Weights of a small GPT-style language model, trained from scratch on English Wikipedia: rotary positions, 5868 steps.
MLP neurons of a small language model. Each row is named by its layer, matrix (up: input weights; down: output weights) and neuron, and shows model dimensions 0-127. Each number is 200 + 40 x the weight over its row's rms, rounded and kept within 0 to 999.
A block is one neuron, or neurons of one layer that tend to fire together. After each block is what it responds to, as a language model described it from the Wikipedia text at the highest values.

L7.up62,252,199,163,200,121,164,212,156,202,145,173,147,202,276,162,147,193,236,124,179,162,229,189,237,181,194,192,159,175,251,212,139,295,127,245,231,198,198,192,165,240,194,182,243,189,237,234,178,258,142,197,230,245,167,179,185,179,186,159,223,148,134,191,214,237,199,227,139,214,195,190,230,167,167,192,230,195,255,244,255,265,179,223,222,189,220,189,129,212,200,197,214,197,196,235,167,197,344,215,147,225,110,283,211,198,187,175,249,235,180,239,173,214,177,296,201,160,155,133,141,206,170,279,230,221,241,165,159
L7.down62,232,125,201,205,192,209,184,221,140,147,181,290,192,219,254,203,164,155,226,183,220,234,212,269,227,234,164,124,152,78,201,207,203,146,156,193,234,248,173,231,247,157,214,203,207,237,213,199,210,276,193,199,135,219,206,188,169,251,221,255,170,170,256,152,212,180,264,200,228,155,274,200,196,197,271,263,229,180,199,236,260,231,212,196,104,208,199,237,114,140,193,177,201,233,200,228,181,260,138,272,193,210,163,179,184,199,273,166,250,160,199,153,169,202,185,131,220,179,206,200,221,228,236,211,146,216,233,140
L7.up117,172,171,154,181,173,219,225,117,242,189,214,176,167,224,204,68,220,268,195,227,225,153,198,198,190,180,236,209,195,273,221,313,301,174,214,192,143,246,185,177,202,231,238,210,207,211,220,206,284,155,159,221,246,268,210,166,113,226,178,231,187,226,188,204,267,183,231,129,242,135,161,191,185,127,232,226,263,181,241,186,213,200,214,259,174,222,177,210,216,158,154,254,184,133,225,216,128,179,185,178,187,195,211,172,220,216,148,155,234,308,233,228,204,107,173,243,226,144,257,229,218,228,190,253,215,171,219,229
L7.down117,118,253,162,206,156,246,228,215,107,163,228,215,223,160,181,191,211,232,219,199,171,201,236,179,151,133,224,240,282,156,202,258,206,225,135,248,210,188,193,263,170,184,188,86,223,230,225,159,174,176,178,208,144,171,160,172,239,259,190,182,187,140,191,223,231,159,177,199,219,199,154,174,173,176,203,205,287,202,249,189,222,249,170,203,227,249,157,150,244,155,177,187,314,173,223,240,198,304,239,248,181,159,149,242,182,151,163,181,179,171,238,298,212,257,213,244,185,177,158,235,231,221,169,286,230,212,181,195
L7.up266,193,290,208,246,177,134,180,126,225,145,236,128,187,136,158,185,183,210,241,235,224,153,247,230,202,242,180,174,207,213,240,192,256,154,176,183,230,282,266,179,208,154,176,208,192,244,173,225,227,170,199,81,200,224,171,164,120,209,144,274,170,211,231,152,183,149,258,160,256,198,240,233,224,189,167,190,232,138,250,163,213,156,153,184,207,253,224,188,242,254,226,130,194,170,310,230,205,191,191,234,219,187,151,195,97,205,206,248,190,218,228,180,279,195,273,229,219,177,177,229,139,185,169,233,197,170,195,278
L7.down266,161,269,119,196,213,275,255,161,168,182,164,189,215,206,170,196,206,256,207,316,161,213,227,269,200,114,274,190,256,234,302,222,198,226,149,214,205,203,182,201,124,181,212,271,239,207,206,173,229,250,168,148,199,159,173,174,238,123,218,181,186,177,233,172,277,196,262,200,194,219,170,249,208,167,255,287,277,237,260,198,165,198,218,233,193,143,204,212,202,139,161,188,206,177,158,143,228,168,137,240,231,231,163,175,100,227,273,236,213,200,244,244,161,206,199,186,258,185,223,161,189,131,178,127,211,134,180,156
L7.up319,147,181,239,269,241,239,163,212,225,207,256,235,207,147,167,175,140,292,199,209,231,190,240,192,160,187,197,240,212,224,187,261,244,254,233,190,175,163,196,153,156,243,250,190,241,239,200,220,266,214,187,155,193,234,149,190,218,221,189,263,150,190,257,130,178,181,199,248,172,174,177,230,146,259,205,175,281,192,235,221,170,259,184,213,246,217,253,206,123,244,199,223,208,171,205,219,189,241,185,129,154,251,201,116,108,222,184,145,199,312,176,202,164,125,238,293,200,184,163,185,162,256,181,198,149,226,173,188
L7.down319,191,208,208,223,170,174,270,171,181,221,147,166,183,178,260,285,203,202,210,189,203,145,127,193,198,164,237,157,208,155,269,245,221,166,248,236,258,221,189,213,203,235,172,203,231,173,244,189,170,183,240,271,192,150,165,229,200,219,272,251,208,231,152,200,206,172,157,266,167,131,230,272,199,200,190,219,158,185,146,243,176,183,193,200,152,220,70,193,183,178,230,126,184,152,208,168,196,196,273,127,226,195,173,206,174,201,237,214,163,239,188,246,202,184,217,147,191,124,215,170,204,201,165,240,261,149,201,139
Description: Short word-piece tokens in the middle of a word split into several pieces, such as coun-c-il, c-iv-ilians, sou-the-ast, and c-ens-us, strongest on council.

L4.up2,268,178,200,214,260,179,149,186,235,159,224,198,147,163,234,151,200,191,230,235,204,196,187,155,197,230,209,211,245,161,198,227,185,183,224,183,192,190,294,145,212,203,185,221,186,156,113,244,186,115,130,197,239,191,237,159,174,161,185,107,206,262,198,225,221,182,162,204,172,139,185,280,230,187,187,202,220,114,252,159,179,232,183,194,214,228,290,192,226,309,133,230,230,184,274,289,206,204,231,145,216,246,189,187,171,248,228,233,202,226,235,143,197,209,230,236,111,307,222,242,167,223,294,195,261,220,191,199
L4.down2,199,247,233,273,138,272,230,166,141,141,210,200,197,137,189,229,144,175,255,245,134,200,211,128,258,92,185,220,164,215,194,233,156,175,171,286,232,266,128,236,162,182,198,236,172,209,226,207,242,221,279,231,199,153,150,277,178,235,188,244,239,172,173,168,261,184,174,232,189,224,195,276,187,232,213,171,156,261,216,272,179,163,192,215,165,185,147,232,193,141,233,172,203,177,196,158,126,179,140,300,206,218,140,171,150,248,202,186,237,208,212,252,245,207,242,202,179,172,203,141,256,221,189,235,125,190,217,181
L4.up110,199,195,277,206,157,164,136,142,186,227,245,175,216,245,203,137,187,230,202,269,192,198,178,215,140,207,197,258,230,200,190,213,252,167,210,169,133,179,220,242,233,250,237,176,197,188,237,236,221,157,209,202,228,254,108,268,244,129,149,143,244,113,191,177,145,240,208,225,219,192,165,250,224,214,267,195,162,178,216,196,223,174,203,190,226,243,157,223,117,194,169,148,226,220,229,180,169,128,228,147,205,137,191,205,199,247,177,231,262,235,167,237,277,304,251,178,205,137,105,183,237,216,241,214,175,178,203,224
L4.down110,185,203,152,186,245,251,245,295,248,225,220,174,294,142,225,238,260,183,190,238,200,198,130,146,235,140,213,240,155,183,245,193,187,236,157,217,198,180,172,205,242,249,180,191,186,203,155,260,185,184,214,217,169,241,203,110,109,205,260,182,191,195,319,189,294,161,111,264,197,191,237,175,201,207,200,217,226,151,243,137,171,210,252,234,213,174,200,203,193,245,183,179,156,206,142,189,114,184,244,209,150,148,237,201,229,136,157,221,196,246,224,173,188,253,232,164,180,160,194,203,219,208,131,244,240,174,244,197
L4.up172,223,174,170,204,165,146,211,155,175,217,237,232,246,168,175,172,161,137,227,195,196,242,182,135,263,187,183,179,182,213,222,219,228,191,130,260,171,189,196,165,267,221,173,164,244,177,217,172,241,166,158,230,220,218,239,258,269,240,158,141,173,189,200,225,248,230,230,241,270,134,144,240,225,203,186,147,152,213,162,282,208,149,226,142,210,241,243,172,176,235,114,153,167,196,222,230,226,185,172,173,288,180,241,290,228,220,180,230,262,201,168,148,262,209,283,187,176,178,281,152,176,237,169,254,170,159,176,259
L4.down172,222,250,244,199,132,262,206,286,232,257,184,155,45,233,231,240,212,249,214,228,158,249,175,154,191,206,176,211,211,214,188,199,134,111,229,203,151,190,144,179,183,117,253,243,145,234,257,196,186,173,272,229,164,216,224,167,204,208,189,148,211,146,168,208,178,210,214,217,261,200,176,241,156,124,262,180,217,173,218,140,236,211,200,224,197,171,222,197,200,287,192,236,113,220,207,208,259,149,173,202,221,214,203,203,211,229,224,183,150,251,158,202,161,191,203,215,203,166,211,173,141,193,190,248,172,240,126,218
L4.up200,184,180,178,148,141,224,204,144,189,259,236,157,259,224,234,249,229,175,250,241,253,216,129,182,152,213,216,178,160,173,182,212,201,158,219,257,248,256,148,227,257,212,172,272,278,166,180,172,211,161,214,225,194,219,213,208,223,157,157,186,202,173,227,83,194,245,148,215,235,106,220,175,223,215,189,96,220,222,170,254,235,133,217,138,196,182,144,159,203,218,186,190,252,143,248,213,214,167,164,184,266,192,166,203,185,176,253,193,233,247,214,235,209,202,259,215,130,246,179,211,295,235,249,190,162,219,238,247
L4.down200,177,175,168,106,190,238,209,205,194,143,194,212,221,108,210,211,179,139,164,237,219,191,185,216,215,165,214,184,251,199,227,210,216,276,228,207,170,234,191,161,188,241,152,253,131,188,202,297,237,199,180,245,241,161,184,181,245,165,180,171,262,246,230,210,243,136,216,257,268,160,185,142,194,116,214,212,239,236,209,221,236,142,152,242,205,159,186,147,222,207,221,196,157,190,150,191,250,211,153,216,180,265,197,284,175,122,204,275,156,157,239,239,100,156,241,165,179,178,228,189,278,174,209,177,238,243,174,194
Description: Word-piece tokens completing a split word, above all "fer" after "re" in referee, references, referendum, referring; also er, ter, ner (player, character).

L7.up226,194,227,240,174,179,197,226,314,101,187,200,134,147,189,118,139,171,151,240,250,164,189,228,229,211,225,165,187,248,151,232,148,275,165,265,201,213,240,216,194,153,227,211,248,206,237,198,209,157,204,244,113,182,147,188,225,168,250,213,180,217,226,176,169,215,228,186,254,173,203,227,224,190,158,172,198,216,239,160,191,188,232,207,304,196,190,228,164,123,246,266,139,236,223,161,206,261,140,267,264,238,179,168,242,147,179,139,167,201,166,240,138,241,277,201,209,300,170,257,201,173,173,165,242,206,199,207,215
L7.down226,194,287,205,182,209,224,173,159,218,165,253,239,278,134,292,163,243,220,197,210,197,183,208,168,196,158,230,191,222,205,203,211,221,179,118,161,159,148,219,194,190,195,130,210,168,181,161,152,199,107,140,189,255,211,184,145,252,261,223,127,196,161,213,204,149,269,237,146,243,216,187,194,252,186,198,206,145,147,213,271,277,180,173,152,191,205,260,287,191,190,163,218,179,199,237,289,213,205,152,175,106,249,210,255,185,241,198,216,186,130,193,210,187,174,205,218,223,205,212,101,128,200,227,186,162,204,242,238
L7.up275,203,198,199,224,166,204,177,209,89,179,180,163,191,163,230,220,224,251,152,193,190,216,167,188,184,200,211,133,240,204,222,197,219,228,287,229,183,181,255,312,264,263,213,183,155,161,223,252,274,171,235,194,189,201,210,223,180,211,184,225,186,232,215,152,194,194,235,200,163,212,210,249,195,247,202,220,221,259,169,151,193,223,215,218,241,227,245,232,238,222,283,178,197,152,164,142,132,197,224,197,115,255,245,149,209,179,220,116,265,238,150,122,205,209,253,223,230,198,146,238,191,155,199,172,192,275,165,198
L7.down275,171,253,253,190,238,303,306,266,180,185,194,199,152,283,187,201,193,231,209,182,208,171,194,275,250,210,193,161,124,150,203,174,243,159,226,183,252,153,171,142,189,125,233,198,184,222,166,258,190,198,107,231,235,229,195,213,231,182,264,127,208,174,186,279,199,166,218,172,221,173,251,166,206,257,244,261,210,233,282,196,199,112,184,187,157,153,174,153,173,222,186,217,150,234,222,207,253,199,181,124,113,130,208,191,189,210,203,177,203,138,196,233,264,203,159,248,248,198,132,177,151,232,164,245,135,208,219,234
L7.up277,248,178,194,121,258,182,162,208,163,216,163,176,156,180,92,216,251,103,160,262,89,199,225,255,195,225,212,266,223,264,236,168,177,201,203,184,196,180,127,166,185,216,151,241,208,175,140,248,162,223,258,206,151,169,206,196,158,225,179,159,230,254,177,128,212,264,195,182,203,226,254,195,203,190,173,204,208,167,183,182,156,255,187,244,157,240,151,210,205,158,251,200,178,185,237,268,182,126,243,263,248,201,240,203,226,231,178,218,187,257,215,218,177,226,203,184,198,168,355,126,196,163,192,202,201,211,179,254
L7.down277,168,181,190,184,254,175,203,284,182,194,148,120,230,208,201,227,283,234,226,194,151,170,173,202,253,262,247,194,188,181,191,234,211,214,243,143,213,244,155,215,221,178,190,205,222,216,190,165,186,176,224,183,185,163,178,137,165,225,258,203,264,209,194,221,250,224,196,201,213,206,191,166,205,216,240,216,186,200,212,155,268,121,213,208,193,168,190,194,223,237,228,177,246,195,206,180,188,207,220,105,195,137,178,177,210,264,138,288,236,268,198,208,127,221,124,145,270,207,255,181,217,211,209,229,209,282,175,193
L7.up278,244,268,150,191,159,269,237,233,223,163,155,180,179,210,191,149,248,241,215,257,275,198,233,198,160,180,192,234,121,185,252,198,193,230,194,226,248,160,239,199,163,167,219,210,230,185,197,223,282,250,147,200,252,207,207,174,235,134,218,180,241,235,157,203,153,209,199,174,202,218,197,176,186,199,126,172,222,184,135,210,156,260,238,164,180,198,239,131,209,186,236,222,195,129,175,154,158,203,208,207,180,266,205,194,263,184,189,126,211,176,204,128,215,169,244,197,147,183,255,257,185,89,189,192,215,233,231,325
L7.down278,235,139,177,227,211,240,237,165,219,174,177,112,232,162,240,188,255,173,190,196,174,211,188,174,267,168,208,209,232,206,198,130,189,139,203,194,242,233,168,182,246,241,87,222,228,190,222,158,187,233,222,211,191,161,212,246,195,219,220,203,218,159,127,257,243,215,216,234,166,175,280,199,210,184,206,237,204,148,187,239,238,140,171,213,192,193,215,147,216,183,185,238,182,192,142,224,170,190,206,125,175,266,140,217,232,156,213,192,148,242,139,243,166,198,170,248,249,275,90,226,217,234,224,248,245,235,181,221
Description: The first sub-word piece of a word split into several tokens, mostly "st" (stamina, store, stay, star, staff), also "wom", "le", "incre".

L2.up197,314,251,185,147,185,195,166,207,291,187,237,217,232,178,237,210,247,210,198,199,226,188,189,216,298,210,141,228,165,214,192,196,308,163,208,161,178,229,179,227,172,196,198,137,170,211,172,236,199,215,179,147,201,165,236,258,266,244,181,185,230,158,173,172,241,241,194,246,232,181,148,252,142,216,163,209,161,180,225,103,225,172,222,221,251,221,163,233,153,199,126,230,111,121,242,276,220,156,170,220,164,241,185,142,156,229,160,257,230,199,214,164,201,200,207,197,149,210,202,203,195,222,186,134,161,178,261,171
L2.down197,225,183,196,171,129,176,192,199,238,189,248,180,166,185,170,227,164,192,197,239,223,224,149,199,243,164,168,198,144,201,187,216,265,121,146,226,229,199,274,148,160,164,179,200,267,159,143,195,140,189,215,170,261,207,148,213,263,204,237,212,249,193,205,184,187,205,218,201,150,261,209,211,133,181,186,270,201,234,220,139,178,214,210,166,233,243,201,207,295,273,188,274,140,181,269,253,254,194,229,164,267,184,181,204,194,126,129,191,199,238,193,199,158,262,184,276,209,213,194,173,183,258,272,179,202,131,200,177
Description: Opening or middle piece of a word split into several tokens, often capitalized at list-item starts or in names, such as Di(ed), Not(es), Vik-tor-ia, Pet(rus).

L2.up86,175,213,229,282,187,165,182,218,125,268,221,143,204,225,215,208,226,184,257,230,203,170,214,122,197,223,142,170,237,195,216,178,208,205,129,286,235,242,94,211,207,182,222,143,215,180,210,131,191,180,233,201,196,180,216,137,219,232,205,207,196,187,96,162,238,259,169,227,193,189,184,256,182,237,204,161,274,282,222,196,200,167,253,248,234,247,275,258,190,191,169,183,212,153,211,242,136,150,159,171,180,156,226,223,185,186,233,196,295,103,148,193,168,201,151,210,239,149,239,218,192,135,143,233,212,254,169,258
L2.down86,285,163,272,215,252,130,171,207,185,246,173,193,211,211,200,268,227,210,229,109,175,243,180,158,138,222,233,235,185,249,158,221,168,220,148,162,189,216,167,224,181,224,273,193,240,293,133,179,157,138,268,219,97,170,186,172,224,253,181,173,181,249,87,226,240,180,196,192,182,200,214,216,170,182,257,184,210,191,214,199,189,198,235,178,280,183,185,211,124,190,136,178,203,123,231,240,213,195,181,132,254,216,234,230,165,197,215,180,160,232,236,166,236,194,291,187,190,191,212,249,227,248,210,210,178,223,127,270
Description: Field names in infobox lists and table headers, especially Location (before a colon or pipe), plus Date, Source, the = in InChI, and See also.

L4.up101,171,193,183,260,243,186,203,170,203,197,185,147,150,200,183,248,234,174,236,92,207,169,145,167,173,274,173,206,258,242,143,196,175,234,240,205,158,276,175,184,129,172,227,169,222,151,177,215,171,184,267,148,133,185,240,170,176,190,134,167,145,273,172,278,180,255,171,275,200,145,203,193,177,237,202,245,154,183,231,199,212,194,131,226,225,158,214,227,209,204,151,188,214,214,184,156,288,227,173,176,241,214,173,198,121,143,130,223,180,168,214,185,248,242,184,218,252,275,179,109,133,277,164,238,212,206,175,215
L4.down101,187,261,215,189,225,207,238,136,200,197,244,214,207,179,197,206,155,183,253,192,217,199,212,281,224,225,164,185,197,263,225,157,199,155,209,261,199,179,158,147,207,247,205,201,222,185,222,223,171,189,173,169,192,197,185,194,250,237,229,197,262,153,167,236,139,248,219,161,137,218,193,181,251,232,188,231,204,244,235,211,159,154,140,195,210,99,106,160,214,243,198,284,185,240,187,110,259,167,175,258,240,229,248,188,215,139,142,207,145,157,249,194,198,241,234,190,247,213,152,190,190,259,167,194,98,180,112,133
L4.up134,214,216,180,159,194,200,244,228,129,169,224,150,248,177,153,241,243,134,225,167,179,149,207,244,290,206,139,211,201,217,230,192,254,210,210,140,154,260,137,282,178,151,218,244,216,231,262,257,181,181,203,209,208,207,221,177,177,185,183,226,139,210,230,182,195,172,252,236,219,220,262,263,165,235,134,232,246,225,224,178,194,174,226,170,167,180,215,170,217,199,207,125,187,102,182,165,196,167,213,213,136,188,192,191,180,170,153,106,216,193,181,309,177,132,179,219,316,173,234,185,195,194,105,203,172,198,237,253
L4.down134,210,221,166,247,245,212,189,233,180,232,198,134,208,215,211,183,245,144,143,257,187,220,147,201,215,215,222,218,187,206,176,150,242,151,209,210,202,244,142,158,280,234,198,245,222,223,156,227,115,161,225,222,191,234,242,184,179,192,249,174,168,196,207,223,151,162,303,300,165,91,201,217,187,166,201,190,256,234,203,214,136,201,191,166,101,173,110,259,170,251,251,206,146,194,211,178,184,222,222,216,148,226,189,228,183,201,209,188,263,179,145,219,212,136,252,251,273,187,245,212,211,182,177,335,155,218,172,195
L4.up294,272,179,222,214,216,216,202,208,214,230,170,188,260,207,181,225,121,125,167,182,197,215,205,146,170,281,217,219,289,227,242,298,159,192,238,261,141,217,248,198,161,215,231,236,216,170,214,204,208,181,212,183,191,222,220,201,229,183,123,273,165,134,272,152,161,194,177,177,185,244,156,255,107,218,177,188,260,254,180,234,250,212,199,217,170,160,222,136,139,170,235,192,179,242,212,193,191,231,204,112,182,235,126,182,190,166,177,178,217,178,190,139,165,192,232,229,244,179,227,184,243,163,192,158,215,192,153,169
L4.down294,189,204,222,183,238,199,221,244,119,225,177,136,243,216,179,248,255,188,224,193,161,184,269,229,220,233,316,231,205,110,183,160,163,221,243,221,189,209,207,141,155,160,210,211,184,269,249,264,139,162,167,169,203,237,189,201,145,168,178,241,293,163,173,204,125,270,201,179,272,193,155,108,203,208,158,225,135,149,229,216,216,256,217,187,233,208,128,186,220,280,132,256,175,203,139,201,181,185,235,233,115,186,245,213,197,229,138,207,193,230,163,220,158,207,223,165,214,207,206,176,149,206,162,189,192,227,331,164
L4.up296,168,155,185,178,204,145,234,169,177,174,208,118,247,196,192,287,215,148,240,162,215,243,247,190,131,272,240,194,217,250,185,204,240,149,141,163,207,209,213,170,158,192,190,171,269,198,182,251,219,208,170,174,238,125,172,137,237,224,211,200,165,154,234,191,267,172,192,288,161,195,168,145,144,211,240,213,284,274,223,238,194,232,249,188,224,134,235,198,227,182,229,190,230,201,202,118,195,193,257,170,169,211,151,305,188,87,260,147,237,142,221,202,222,205,204,220,216,313,189,256,185,205,142,256,237,206,199,208
L4.down296,162,205,112,149,224,264,191,191,208,236,173,161,246,156,133,220,211,172,146,208,268,245,250,127,201,198,203,203,228,149,196,197,232,161,157,242,187,158,101,140,186,296,206,199,228,274,157,265,181,157,269,221,170,206,234,155,147,164,189,133,232,180,143,229,205,192,251,170,196,141,134,195,229,184,214,254,184,191,212,224,231,225,228,237,279,163,269,142,160,234,186,202,232,195,214,237,203,258,193,225,214,178,173,249,209,246,150,203,230,153,134,202,228,296,176,151,247,194,210,228,164,228,227,122,187,138,151,240
Description: Closing = or === marks after wiki article titles and section headings, plus short opening word fragments like le(ague), gu(est), fl(ag).